Weights of a small transformer language model.
Size: 16 layers, width 160, 4 heads of 64 (1 for keys and values), MLP 320 SwiGLU, vocabulary 1959, 4.76M parameters.
Architecture: RMSNorm before each block, rotary positions, no biases in attention or MLP, untied embeddings.
Training: a variant of Muon for these matrices, 123M tokens, 7532 steps.
MLP neurons of a small language model. Each row is named by its layer, matrix (gate and up: input weights) and neuron, and shows model dimensions 0-95. Each number is 128 + 32 x the weight over its row's rms, rounded and kept within 0 to 255. Numbers have three digits each. A neuron's up and down rows have the sign that makes its largest values positive.
Before each neuron's rows, "fires in" lists the words (lower case) most often at its 100 highest values on Wikipedia text that the model never trained on.

fires in: "as", "website", "debut"
L13.gate185:133133141128114142131138105214086111159146080100142123153167080101181129136189110132130108119058129148123130150161163112073143193133165146137158135117115143190126165098046161117114141180094131131147109158206113197116126080149081061093145157140156186112114168159187155133157112077117099135
L13.up185:156128176123102123132120145116172153128158100089104081119150132068128130126106072130144169068109153094150193103143128099175158147094094155140156104132177142153135117145133131092139159134100120127140139143169169160135114072174114147120140155177118075092128119175111164083081164113180135121

fires in: "after", "in", "before", "a", "until"
L10.gate138:075111099145131144133091036141138084057117142118118099089128119144144126054105159109149138124104140123128161147113111165167095114159114136059108112109122121053074136092085096102103075114115076164104133103147050098139175178112168134141169131169149098120127068163134127126183155125112141090
L10.up138:032118148139040128144113113128111098115121117129144145093166121143112126098132083109124144125178098140150155109118090147147087153143156135151093161175127111108120124171082047115075138077147100114106133111082090085164103146180170077164136098135179127141082192167186201117054150130133103079

fires in: "which", "who", "father", "whom"
L9.gate157:122131155107140141107164086122136123163117139112061109106110101140109107106134146166155050088076085109186075084134128179122125175136124141118122066138128102108111107180152084192131161099091139086192104133134117133189168192143148120166107106108080115140063096131143172162139157151118144119
L9.up157:105129099110060153092182116171120124110155103074129078092140150121123104130099149154120128099177203166150104096137129186144068090153122095063040082111119156131099132132071082099156130186064127089119101152100116160109112145128119131098145106071083103092099150157157166162063087142129101143

fires in: "and", "the", "named", "where", "elder", "these"
L11.gate280:040146139082076059124078119075165163113033119121127164151070184127119113135136113150120116076077142144101120204132113124157099097140064150107104069155104159131134099108115125143102153078138124131133163151149141160118196121102102191127155134145092096096121136160147120163121082120156132085
L11.up280:087117130152127112092171175182101122154093114112129195105080188162151088154163124121066131131096123204201153112137090106192151153099165156164131103156095138108140149131129154152128132166113120107088134124095196145132132132140083142090169102114103138084137147106141102176093101146092068077

fires in: "in", "infantry"
L5.gate131:157102098131129137136080123119136164143109109118099115124080159137102119107114165107187090083163123113132137165121116145184107135079061111138075104154153067118110191137088161111166077140154138104126111108115148150142096114175080139083121117123183105167182076144197164138083109081136084136
L5.up131:115071132105108124129143132120128201130162119119161181112152142134143111148154175119131092139118123155159116169122222130126152179094065132129115086111141113085113162100069110140148121177147236085201130102094128167107111075181153128072138096106205156172131128160178151102097123101140153143

fires in: "who", "because", "if", "while", "that", "when"
L7.gate160:131133069146182130119157126142101129073118142114149137135174128135180117174110107146132142116100115097126154082107140154068133137124091169192120120119119125143136057117144087150117079087113080089145158158193117145134117109083116133121134160213096103132085174149122111175093146169088070143
L7.up160:133162128123167113140151099116117126173176163048149078136120164110082082056156131176197134114119151188136145113076091090132138121137143176131126043105087140108122114151120111132156124148179124110066127077136156175184093167128148138078171137129139093130146145133081078129132108128145127116

fires in: "which", "it"
L2.gate83:091142114118123180149110146136121120134119150168143216047087172119146142153103133140167089152124157107088123129129171089115113146076114083168108112127149179117162109152128147179055178140113160100154105125059136109176111098110171116120153118152155063173133115152173182086140215150144168155
L2.up83:106150086142162127125119154199151072118107037113132199091119157158103117120112155169137190132168083160082118106180109070150167129163123069127117077125152168080177154173138175155116169098148136123111154128092117155175091117085123138180163130162109123202112144127166082137187177093099124162

fires in: "of", "with", "to", "following", "by"
L7.gate59:135127137112144175104143139132103050081145031116122131098158132086137196096208150171132165122122150106127145111111110156127174136184117136185123105149107124093136182138132144134132109166183099140153196182164113170092192170091111154126127139172114108190128143117128129129126124116061108131
L7.up59:144126124193158108096154080091099084102132149156142168161125073151169106116105149110115139121144151126140128099185211157185135111146143118172147143128168171148113134094116129173117157121114107164140208114110126102167093120098182136124192137149086106112123127145126193101119104140106148149

fires in: "to", "type", "exit", "t", "citizens", "cycling"
L2.gate194:103094163125115113177106164156115174157120146143078077149109126150137059136143180118181154127131115146156118121080122114115095096108153092118127142103156095155101093131131168126103142103163060137172093095118096181158109123140141164124162152253098137138140085105109127117135152127109175100
L2.up194:076150136154161126142141162171108126111145155125116123238157118153130112194132130142104164108174108107102111128127138123081106097108113137208117118078121075076164145135113136170083163067117172070086126124112142153114140173133178199163109118148096108146134128062125131151106148108112134165

fires in: "have", "had", "having", "various", "has", "all"
L2.gate148:115133163171092132131077104140132072133138118157083135145126085165088100223213100093162099149144181117145182118120152166119120115101210114114151091146078128136165145123094133108126169111115142088164140127127117133106109144122109151114128108129061132217121109068113119128123156230122120093
L2.up148:133173135101086130122130081109097092153113168165111100113095143143129035115165099075111143121150151070145168086122172110117141122108139089148173134160100133088188153149115122151181132115139117102204057182122160095080173125131115171125100159137095119114143052126154131154128146174157148110

fires in: "low", "engine", "railroad", "line", "mexico", "engineer"
L2.gate238:087139142059136123123088092080103108140134173106165193146179104095107169121128110081120136116099135155166123154109163151107129151076146158112078071172123114165216086109154124137144128197142160128136141100120156126168123116174099135133145138084157113159192101079119106065124145132113076109
L2.up238:158110113135135085132107085176125131182057079084165142106171090095130128136162109100107135111104116115111124169161112079127093067172135155171115061105079101089134057087126149167113120118150099058197203139115126153089132153153111071144135146133162137084174077094115141159060097104126143150

fires in: "as", "which", "what", "whom", "white", "while"
L8.gate116:094151156073141145153120117153121169073133086146151116111145119156134227187073171130104112171083141089128114106115213140093122137148130090126179091180128137126141150157070118154108116128081141173173152183140128110172098095130146145103140118128120110067094134138111111126089133119150178141
L8.up116:131147151127167107121079181165128166104166121071171117049091107176183148118079110133133188146155134160103111130175123130124120154172113148146145133080156133137183139130085126158120142145170118089153128118107141157168136058093153202125137086164143122124118154133154118127104079063196158102

fires in: "he", "had", "has", "who", "they"
L13.gate251:112132132100095234152100127115164109129158156157116083117109113122119101177154187198134149187149135115119144110091104187153132120066154091114074125142114148157144149192182086125124153162079147121126078146137110120090173146042157109179145169128103151160074112090070098116101133119083175098
L13.up251:155083173115084188126158142139122178135129166120137095174088143144144152138112079130185164146197170178179138140076118123118170103176114199130139121117104124112146079130132106129108126146143089108126110162103150158154083141152118176134090106083125097096144124165045068146156201180073140123

fires in: "000", "leseurre", "500"
L6.gate233:110064155168201118129123119140101148118086144083156118070111098211118162201082169093122132155167106079157133126167133168125137119118116117141193137148063101134139124117100084168164131148087108170194074081086162160168143149126121128168135109087156139114131141177113141134132080106122161152
L6.up233:133139110165080122096124095079056130189149156096196044128070158082191090119147087116142142086114145129069149172119150137154160092055139080168143094121135099141146090178073142104119071149118164171140123151107105080142112152149102029146111091069119086100110145093134103126123063128145178122

fires in: "make", "making", "match", "gave", "votes", "taking"
L2.gate68:110150111124126148090086115098088090121151079167121149094162108175171093117153161102051113150074094072104095096059138191116155081134146127119095140185126152175175145130121144184141110127080175142158057134146143157149139127089138154135118081155116141143145155146189141167143153154130170103
L2.up68:147172153153101137111132106182093102129157108123103181121174107163138124114123142105133139190122145115103075130113135226150139083174134146138106077121101127193123138103166126148140147132147135109177133080175098186151141135128133129177111118099120063160088135086102118185121187131152106131

fires in: "and", "of", "to", "the", "a"
L10.gate2:118125063130110120155090131140133149165148173156119062093132110110129143121137154126118120089160160132149121116115120146142171175108069157182133112140132082186154144143117156133142196171113102120060164113070075120118063159152129154121149150155174106091135107099122150117143119094095164163
L10.up2:178177100153118151153220173153077087142159137158155094125115134113106124108095157109161129146090153140131140140144124105180135126124071118142135118167134137128168159117087133072166129109108146104122096171117107077113149069132171086110123133182128166190094079097102198135134106104081177151

fires in: "make", "take", "museum", "remained", "remains"
L5.gate144:110174185125156143177161107160122130074059155106127212185095148133141195218125095123131124127150091114087138126140103136071124156121180108140069094143148129155177129138067108193203127156119138101134115144157154156131142115077133115116094128157161108113126101154154122143079152126122132115
L5.up144:116141172179142169108114124135104162085066126097141170146123096159162146192193095116129142153122100144066097147111078146144059137126128119160106009134148123171125198081136126129173142162112102123134110135144138106138136093152114099117167146145152148097130081178133115115080198162136112118

fires in: "had", "have", "has", "s", "having", "who"
L13.gate93:124108154106057113106117086102099068148093093075143132120153163155118109090149134155146101160098132142168126137098122162118150137188143085064131095096090080166131154089152088137137142138126091156120155213133138093119140132079077108177142157067112178120103109184153127067145118132117149081
L13.up93:153088122095087092105146120136058100127124175077154136187091145088088141165138118088076138104112145101180100124124145160160143110146114027096118156146127094097171166103129143068121136169140132087128112156109094051164195107124121159126139148136057122172172138116072068163137080134122120124

fires in: "the", "there", "these"
L2.gate292:129175090122131072147143125218084101171112081117096122117115172122091122119146193141150134153153102148145115171188129110158088122183170118145109071115108105082139130110150104165171177118144137129176097086136153131137106156134103136146148148147060147170106192127145078075109208102137153095
L2.up292:088145144087155120066109134134120165149149115091148148116147109151117143172117113172062112183127130151150118182124116114150093138126174139188186119179150115172124181140173138189093159149180137083153119154070135143177157159141132151142129163137083130157138186138090115155075143121093091084

fires in: "of", "still", "least"
L8.gate209:172107174089160129121138161108092142136111119058128092139136131137118176085166167113154130152087141127100110189030169064116148120126094032087121162132149076154147108105132083137078099174100108114197116140136126157100115121101118165108077104136110064165076123114111082086090130184111206119
L8.up209:118125105118090142129181170117142138127087095143104116183143153163100134105105181185153121187102101113110158163135136108129049133125101127054180139096123127146112121114120087141125114162133084091125104134170088071135121126151139145161090134117090154183163119093201167106128160151099141166

fires in: "of", "among"
L10.gate161:126090163150172074069158119140054163174127149094101158123110096108045090123127155114151128110139116115126137151092190159164191146096187120074125064058118104148102122125170141146092099146147142158121140136182141213160103124110120109129143104123121116186101101106152159110150096101131154086
L10.up161:150080117061162128105128159159114051147083125167069122152143125172132123086097115111150102157128089130132141113130175174188084154056119082110167097086146115160088106112137123135076123108130162152106116107107115210145102127158161111163124149166082137131081114072143131098121070097111095128

fires in: "000", "2012", "than", "2001"
L9.gate263:108152179065134165148166183172119153148107164089174128137083051168118152093121144121172107172129106119105155049170092158123099147032173139153185149131100161101126129103117113131140123167128108078079121151116076156077130135141111098132128089150160125142122123112180139086102161181113069106
L9.up263:087121122117191139118123104125102099201101113080194126090060119094076158145111185119156093180091114086157170106067148144123157157109114099171122099096109164074172085100165112113148103163125187123116156161115121122164071174146128113154131090126138137105119093061137137115148110178064036147

fires in: "and", "though", "thought", "it", "captain"
L2.gate112:120157135076158109136184055144122133125117083138086124130104107139152125107090115188120207154124066119094123090154109118151157110117167106131162068139119136124127176117096165049123134164122114107161124084116105203129073091170181155170156084170084116181073148125127127126082138108070154134
L2.up112:107074131163083131082111151158153080132131051113176104155132062139113181131120194130138148114127123123064086113122167145122131149143138109158110123079172152081214164148113107123133172195135140155159109129122063139152110111074113152163153166087175171128161164173138146133167144100122146118

fires in: "they", "who", "some", "people", "which", "satellite"
L11.gate209:139136126115132196170119098118124178116123144066155101097097157143057116125030156175111084183089146142161122150114117147101198087205112111108138140188118173158111075133132169080082124107132146130090145165132132122128147103101103141163181148092108080110183105105133133146146205197174105153
L11.up209:116112093197118138138141130102106180135100072095164112157131132120128185139096168143160093092139158132115225093142105137082152181108116092112089097116101155078140156109167105104144106105177106146090094132101168082131045138065092202155102123102131135129149094161108095141118109080131200168

fires in: "as"
L6.gate191:217156155142125099113148136120122126155181103127157152150055160140138060148134132135056113106109104116121101170114128147166153138172149035152129157117084149121121103129086096116158092150161119109107093104137122179156093114120126121108171153090148131148117192061140125121161152121113144086
L6.up191:124099164048094162112112103063133142103147144147161155121100155108127136181064102146091149156096133143146164130131087126137163173152141106124096116080134145139075130140088142115159137073142102143138075105088133103153184113178119165174102151130129127201096080167084136185087127119168098060

fires in: "to", "example", "under"
L10.gate121:093151169097156159193095107140095108128157136142133077112158162128147155174063152161106143114143117168152081116138138114235139093094128172135134128155164167173127169047110142078119144165139155114052139131201146150128098168162186111102158142115162134117157149120104145156127174158111152067
L10.up121:150148097119180124076100150105083085085136132150098129102142115164125062112145138155107093131170161082125053126138135124156106159140125104108167173193153130109122123091132139098121145147085129143156100074107127212108183090138165100091190189128142126185121141148149061129158156155174194098

fires in: "and", "or"
L13.gate28:109180139099124181104061092154121160137091167147120086055140160111113131122126186139127155103119091085148060089122126130149137101133091106105115085147145068159155125146139072095149191132185116082129122134092110129087129112132137109123108167123109173086120091120049144126186093105135173069
L13.up28:088123152123052143144096083097081145110134113131119122083073079091115119135144153146203185147132096108200134178117167099163095131089153111200159119128137071137156145132174127080179178091108104150112136112099094137153148120144147123096149112129120153091086024125156123110186130143130072096

fires in: "but", "with", "and", "as", "yet"
L6.gate259:109074135086158149136110109126173152105089186140151117114093140136130127102183091167107168164086124131116104147118165148111145094189176200105098144146140123102121143135057162144158126143119125086170083061152140142113088112130118161117156094128042142211079146132071163107164095154114120130
L6.up259:135173119132144123146120150110141146104155112120137086126106185164138091135137109073154095117188112112066118116091154073086146109137190074209124121135148104131108136068074100121154187186125145096144132083083041139126131152098114130153143136159095145156142109118053160163141104172122118133

fires in: "of", "to", "after", "under", "despite", "following"
L7.gate65:158146181045164120125081163176087103099194122121116108121131102131150135087118188092160206129109140125133080124070131154161099167166086137171063155182108105168078196130085112120138127123183123120104126126159140129118169127103142111150057121173135123171148149081165100114197128140086159119
L7.up65:167176206159136143137137135149086084131119123138136152149066081154103112111195168094142132132164142079143134142142165158151119087150153124098095127115091122104110129148126117155117158145151122171170126138146158156109136044172148080121144193173195130165079138081145088115118122169131105102

fires in: "has", "are", "research", "residents", "and", "have"
L8.gate119:105154139085126167103074084117136134144113089092100062158136098120082161131131072156105166160098115160100185058081089176135120130111202079141158107182148134091151105112123117133169069109182099065122085131121116120097124164117123167111159113048090158157190121126143073134081171115140161124
L8.up119:078201140121118125158101092187128079135082165117134137083122143093102113125124091192154121185098121102122190110125120152152175134125122102103139134092181118120132159100180104140129163147112139146150163138175127144123147134168141148090191152127070114195146115122092079175167147172091117104

fires in: "also", "then", "late", "brother", "later"
L7.gate34:088126178099187102144067112114124205139150148111069148075116167124061142101152089140151076138117157155121113110118113169070138111060128123153201112122171143088182127105149118116143125174120108106105086109075151125119107181140099076133120164072167126125148142155169112153162118152061125170
L7.up34:138094160109137112142066123117074142119140137078129154130084125100167168083122096106140061147121115124166114155162144149139142116169047075097121122172115149095174116085175072127115152121110144093223129140105060147106135140098130123172191107078080110140151085062068095109116117118226075141

fires in: "and", "largest"
L7.gate292:096068151125177133102093060103116141105044131096086110104149148125178107079172111114121147129096154172111139146105172138122099212085104126129134105193112108121137091134092162110067152150137205106118137104074116098100104133179118177074148102083093134118140103156100102064096162123148084119
L7.up292:123075119113121139130149128158156135141058121175104116107129130085076058080108145112129143108139107133097103116122081119134119157103117088149108078132112141105154151139134138094125145156137118211117109175065119120088132181144134152070145117154152179101142112101075155149134133120148044121

fires in: "a", "human", "of", "available"
L11.gate231:135161075114092093109195141140104203069113172120182115121135137150114068145121177111146123124099171107154124141093108173098116174161139131125115103143088126166104137115147107069108151150149145069118107210154107147157161127161120087129150142176143112188217095077142143100166102094087180085
L11.up231:117098140137096076156126080076093081155103133142115188164117096173123148119108082154113168157124110183154105185123107131070070116114119124150126134084141095113119130112057176132124104142129154166111141115061152121147124121114140143136132161145156113098140120163149134201204171048142100164

fires in: "to", "of", "by", "after", "the", "a"
L11.gate201:151063069113150185139117091120099122113110080124146170101089148162132080152160113109168115195114162136026145139233117146121137170147127211060208137137131110164100172154111157143102164153171146145172076135126189103064112117138132109125167153144119126161082115074138142156137144140144151126
L11.up201:178141104099147151168097172062115140122096095074161134127084105168134099158168178100107104143160119129106147096180145124167083127161144158150112087187117120105134172128090213108122126103097144139156166202172100151094099097098139096118137160152109144141069053111119169140068147131088141131

fires in: "but", "which", "who", "as", "that"
L8.gate256:204140111137115135143128173165118120077090135144144113148146086113099160092113094143130136141166132130193127159118155121167122136142156130169099136131154140130100129131121094121104098105129091158164148135031140176193071114145158123174131136191099115133107109098091185151115156073106194121
L8.up256:095057136087120150113138116142147125109058148135099118062153179145176083113142134110155134099151172119152098103111125158185096123125091078099135095089048148165111086129157077101176168157166185123098128147113126134164069112163128161104056129185141109181162158180139145162130135143097144058

fires in: "as", "it"
L5.gate268:139129133151040104148080134122161105092110132159174180146111114101086098195076094139121159161102135120086156102194125094112149178105137117123153080114121166105072086136063129118102192123123138131139116086107156170138110139157122152160170182166172166134123134113094117108118122134133206111
L5.up268:129181125133139176173153147069105086122138151124088175072105120164111134129101174071137156123120146122159147049083132165165120137123079094144108104152167157180255146125127166103145174133107099169079152123144142151133108092139098191107123136139111159133155161174134132142150109040162158097

fires in: "as", "for", "if", "while", "so"
L8.gate20:108109086115174140113068127141144099100141097096141118134108153101159163107084075138171125150077138118125255113123173164138099172188161112148087120110066132164128178144130095141156145141090128040165132145189129160131081064151061161162135144088091129129137114140094160149135157136130124112
L8.up20:111147139099179132116058157138144108155126180101172087144065157137118142110101081044153105120136167088147066121109131128127085075109106149087129082120105111125117176071081084141133079165150123092163159154126110170121114056107171190098121102178117143081089134132111090124125159118165110052

fires in: "games", "final", "championships", "quarterfinals", "championship", "training"
L2.gate77:131143129080135100120120092193065101150120135159078088172147115179133197134137101083138162137087129136120119119167054085103178126133156138118177139169153110164130089115159165146049118114129172118091140148119087115124089110177080092174125139149141139159130072159114062123115152142083148137
L2.up77:053137106068200096152154115114100075115111140124159087178119130085139159068153147127153082147110149126131147173135175097075122124142170085112091088094156151128156074143120154127121057081157206138153112168118116137097111136155120132162118098114125113133139124172124172113138136164166138128

fires in: "as"
L2.gate18:141195168103109117166125133147115191112146093124167165082129107122164141115170096166080082115148166177129084095145098109173161140189174143151113126132162181106081156100086122120139095100094070123142083147144193196178117167156095131116115230117103138141164130110105139119178180106152166107
L2.up18:118134166188126176137091142161093119081158136056080146112121153131057138186098126070126093126137147157122112155107105141141157158123174152081097070174115159147087109102091102140128122092119121108138111110118142056131087176138124205159139137125121142177138067151108121100135121184137157062

fires in: "of", "in", "we", "e"
L5.gate274:110160059124137104168121131184190137148188104095169124112105084076106133165160119096139154130190146088168134105128087122176111136107120101171162068095048127111157149111106120112139079150097096099054124139086190174143128152077143197139142099146113084189113128105115120127118144102134113187
L5.up274:125096093159132143122116126134157120140052128121131095107146172135149069094153161090151167106148150087169146164141083103194129195087089139169123153161102129133116152089108100114141093092145117150097152157142140116113098118093058128107083103161165093142083152099083073192093090091210104103

fires in: "to", "for", "of", "as"
L8.gate84:041057077100141141116073081115139123142122114081177136126070111113125121145214139084152122138119097098119160104128115183130097102136145212145158091078108121108139130070105151131135143132132158137095074070148103117125108168101125159133092109096138114136158127092203090167181115135088115145
L8.up84:131105158156103157088182145118171112098086116105156135192158189148130157169078105160099094100141139113188101088122076109140115147120112139106160066145143123156074126136113116138115084093084144139146132124106151157104192142166149139188126164151130113104103131131175171077137108120159092125

fires in: "of", "to", "among", "from", "for", "amongst"
L9.gate206:128079142116105098117159136135073126146131103104132088114109061151126123112129099152112173120129153101163145133191214141119115152122140194083121086101144104119144181159100153076118138145105154184087210127171087195109169099151107094150107121110203088113163074149128168130130147124088109121
L9.up206:105081124107087060164151126118116141126143150067136113084138143142132069117098084125092071170165092157074099159122220172147087142141108177133162109052133131107149160108107077079095153066100166141103131119123087136098107090116074199152178130110126163105110101148169168158161123099108154147

fires in: "the", "of", "to"
L7.gate223:101137099097096136179159091149106141137130134110103182124141161073124134144179093077077126147084109111133194139169161090129092086148158161069154111094150164105060159085078163093091150122107101179096177102099138146113153174130105124148098238133109141116135142150176159155119144122125126104
L7.up223:170056122068151180132131106165132116137121085141172164129151118129150145153134195138140121117087140150164194101184075103157146112068072125066140126122092126110097175163130178130143169140085141143127072137142119118136127132095124136062130181123140163121110147090177068131171126184125168114

fires in: "that", "which"
L6.gate314:108144165120141059169143101149120127089126108084168129104162111103080151131079161128143105114146099206135139143129078104110161156117126108064099150182060152190161164083119173134090134124159158086134194124147156156143124123119048116167179148131120127138141141139175119173173095109166143095
L6.up314:079139109085094090176136104140124140127201179087117156093101117184086132149197173135181133123172176183121098081125089190132151158099133090146096132105192132113126106126162158121103176173102117129051088061137127102143137123152129146124155106157137132147120076064107135156098116151138091164

fires in: "of", "mississippi", "manchester"
L7.gate179:095091213095125105178145194090131180104075168138177064096086179144136165182094191160085139119174151122069145094124128193136101138101150136127176056129125172146052103206159122162130106081131176130113089131133100146114133138126107168087108127113136125109103108102106155163117103140083110133
L7.up179:131102118112100078150125078138137127108138144071128068099105162167148181151166114187192141124099148122161098163130133117160090144150164119139131073059172091107111103137115187175100056068091094106125120093138168156138115108114180068151105171117160150135122127141127173150115148109126063142

fires in: "around", "of", "longer", "among", "long", "near"
L9.gate102:084197201088127122145091120115069109068154098115165115090089141149147103152117155139111126088152121186121142157147133180135107069108129145110192122079087147157141126092117124076100112080170079126206135164123106148148058123034079166130110148120148106115124119117158108147125121142163170149
L9.up102:145100111125146033142139121107081153168107124141151160113140181101096130144171084121105092183143104159089110146149174117144089113096090129124097138139164131124095130116078109121106145173120158162137203100165150135157113065131096154102087103131079163181133138094169166098101098181145102088

fires in: "and", "or", "orca"
L7.gate79:086123138098120119099111117138090141149109103091111157111138071129125122150073183125163221096074090164145116121115171113144130097099136147132140095098124059143159159117081180126118188175145071144128222087106104094138088151135163104153154100179098119156108139108072187071153138133082183104
L7.up79:075102115111063119144131096104144125177101126099137091139119120137102119054152128173195122143125112072144128111122130043158139113169138168118151145109139069116158136134119158117113133141159162054175106093121128145130143190129183118080137102172135133121088165091153095108190203159169095040

fires in: "or", "but", "and"
L13.gate202:062120181111100144154123095131128204078138179174160102140123153172130128140141103141093214125149177114150147110099153180105179141118120138104139061131121129145091083121115112159144125143140142082120112120100086107145159098089154170152145157123155117095149109113070073126180143137120125125
L13.up202:117140110176140201149171114157116112153064117136138114090106133114131148110064117097155110116164156167115070152150150145138161136134088034115141178135120137117132130124123111144110149170168098116163141081127093159096129158109168126151171094158112164105120135117086130150127093120076200086

fires in: "the", "shaped"
L8.gate147:125160091143131130129092069175221179137168086061072093103092121134132081190053100188157158140103138137131111134172109143165107128152105140165141133129161105138142132205135082150072144123155205132119132104174126130118129107180121130140160127194118168125132131101127147147117164090087119166
L8.up147:111119111092153135140143030125114146162173064144101151098182144096125112128080138074074095102156124155120106133165106134117170120128131109097157115132171097156132126135126094145060162119134156151127074136153060120138148160095114117084207109173111139143143183111099177087094088096112127147

fires in: "in", "the"
L10.gate130:130063082154129138196133107150141104147074091127114079145075113146097105081147166133168141093128154133096095137164109157139148179097099123194133073128156049098125100072062096098153117099153127153187168129129132133153168148117164131124176042104152116178164122158159130081121160110137124141
L10.up130:132129096159102084167172144145145126139158090139192086116236108117089141090158074083111198138130104127134122129105112172182122125123113111195096098147154158160162130161158161084141104109126075133112157142147117103169145147087203133130134114131128063158125125079137099148120130163169139155

fires in: "as", "until", "since", "through", "up"
L9.gate90:094101202151127171100193175097119098128124134109157103141138163165104106168128148167094120065155128149063126093142136128090113141153150146132162177142125111091164098081040068152178072150136085182150091154135166190155153092141091108178153091152114141116124119142139166110156109146140107157
L9.up90:130126092120098171116097109136108103112120141158144100153096118101133118096062112174123132116152109203109094116159149126191159142121132146150122173160108166192222128116136119123071096089138127134181165086202147097109195167139123107142122146176144147135111126207114123095109138095142139139

fires in: "to", "of", "against", "by"
L5.gate166:080085081090165098159171115122127075103094132128160092157094167142122128097187135049119107119167175117079140139061129163153096112134177138152103143173196098131086136105080183152115161106094145122177156188110133214120114149143040135096128164119088101178126095163114127122157093131116151168
L5.up166:171122097156175119119142135155104171082109172150179091145111127136144162098154127111105093120195136116145133136155120152108088098141105134134163066121082128081073152094168137170167170055166109140171153160108108193118129174176087129169116153160072156144102108146153131166160093123095192155

fires in: "with", "made", "scored", "received", "making", "gave"
L8.gate151:156130144057167149111097161081099137062105137088112145108126136165107155140160110057134132084102096123120117130072188145117108058117121138111140085103137115139141119150188167101113163106151126134151149074122098126141103135131125215180129130120073091102109170091158133109148144120072082101
L8.up151:132138106100219131143127126073100148101167075072097163110177116068093152153121098112101090100066148079106146123132125148134145119135193127166125096154133146138105142160152115098170111166158100170141084081138139179090144130151148164124181162122139099085134118102112164146075159106067105113

fires in: "business", "village", "engine", "norway", "engineer", "community"
L2.gate196:097143153094125104081116158104128117124155167143122114119035122083154150092079109097065063072147171146167125093113123097191121142090090130090119137095147096113168097119166155104139105148122113083124146154083072080160169110151111115061104173143139142045130087103081114131131106170127117130
L2.up196:104112081161131141111101130162122126117165161154115077169171094111130101164166104117154133129117092106060114191179168125153140094172167138136149070101099120143068143152142150201112062037175124114112152116079094120057084072113089133102155167090105125109135106124112109055180117126089122083

fires in: "of", "in", "to", "at"
L8.gate249:095132099114174106117140087171105155170139107074111122131103138137103098076149198123180112153102095160113105179106136132193203166112072159103158092105119136114148135100064122135132133135129142122117109130135117106122096059095123159178123131137122080134113140213121114147087076166068203149
L8.up249:153104098168120177111097157167077153158122090096182142083126099188129144090175157156116112101177139110104136117159173166182109166097132141071192091129131105099107126123149114154111141139121165099168176108156121182143109125086144146138121159053115109067183142135172163088106193116155139126

fires in: "in", "among", "of"
L7.gate136:104167063130138093153087117102152203193193178119137120094054153125108111144061128167112147111099125119102099156109176119152095117115070117121164097106075163179208162089123127105136117149154125148100119089156112145122097141144149160126106126126145100193135093098079192128113048123153132167
L7.up136:110112112195100153094144111115080067117112124144097064142146124136139095131103085061103127140140108144148128144121218171114146182124135092063138148100139124081157117105081125136100204147094157171187153096112081133144117148147123129106103112121126158100146094117125087173122134146158092123

fires in: "it", "she", "he", "they"
L8.gate74:152137140151123119156095143109100146148089099064180227122128138091112157184158159162123127169091094137130122137114119174130133121183084098125056078137080229181157148115160129081107135064128190144153122159130131081133168122147107142133171130166124141140120147098095159109079171119080135164
L8.up74:115062126141112136117134157141097145172131076128127155112100066096154183172138140130164090096100176113146190192173163137119144145223130130103164126155155117082083206154149122164136162117150152170111153124126159156161142125105159132116118166137117124098113048198122117175128147079129176117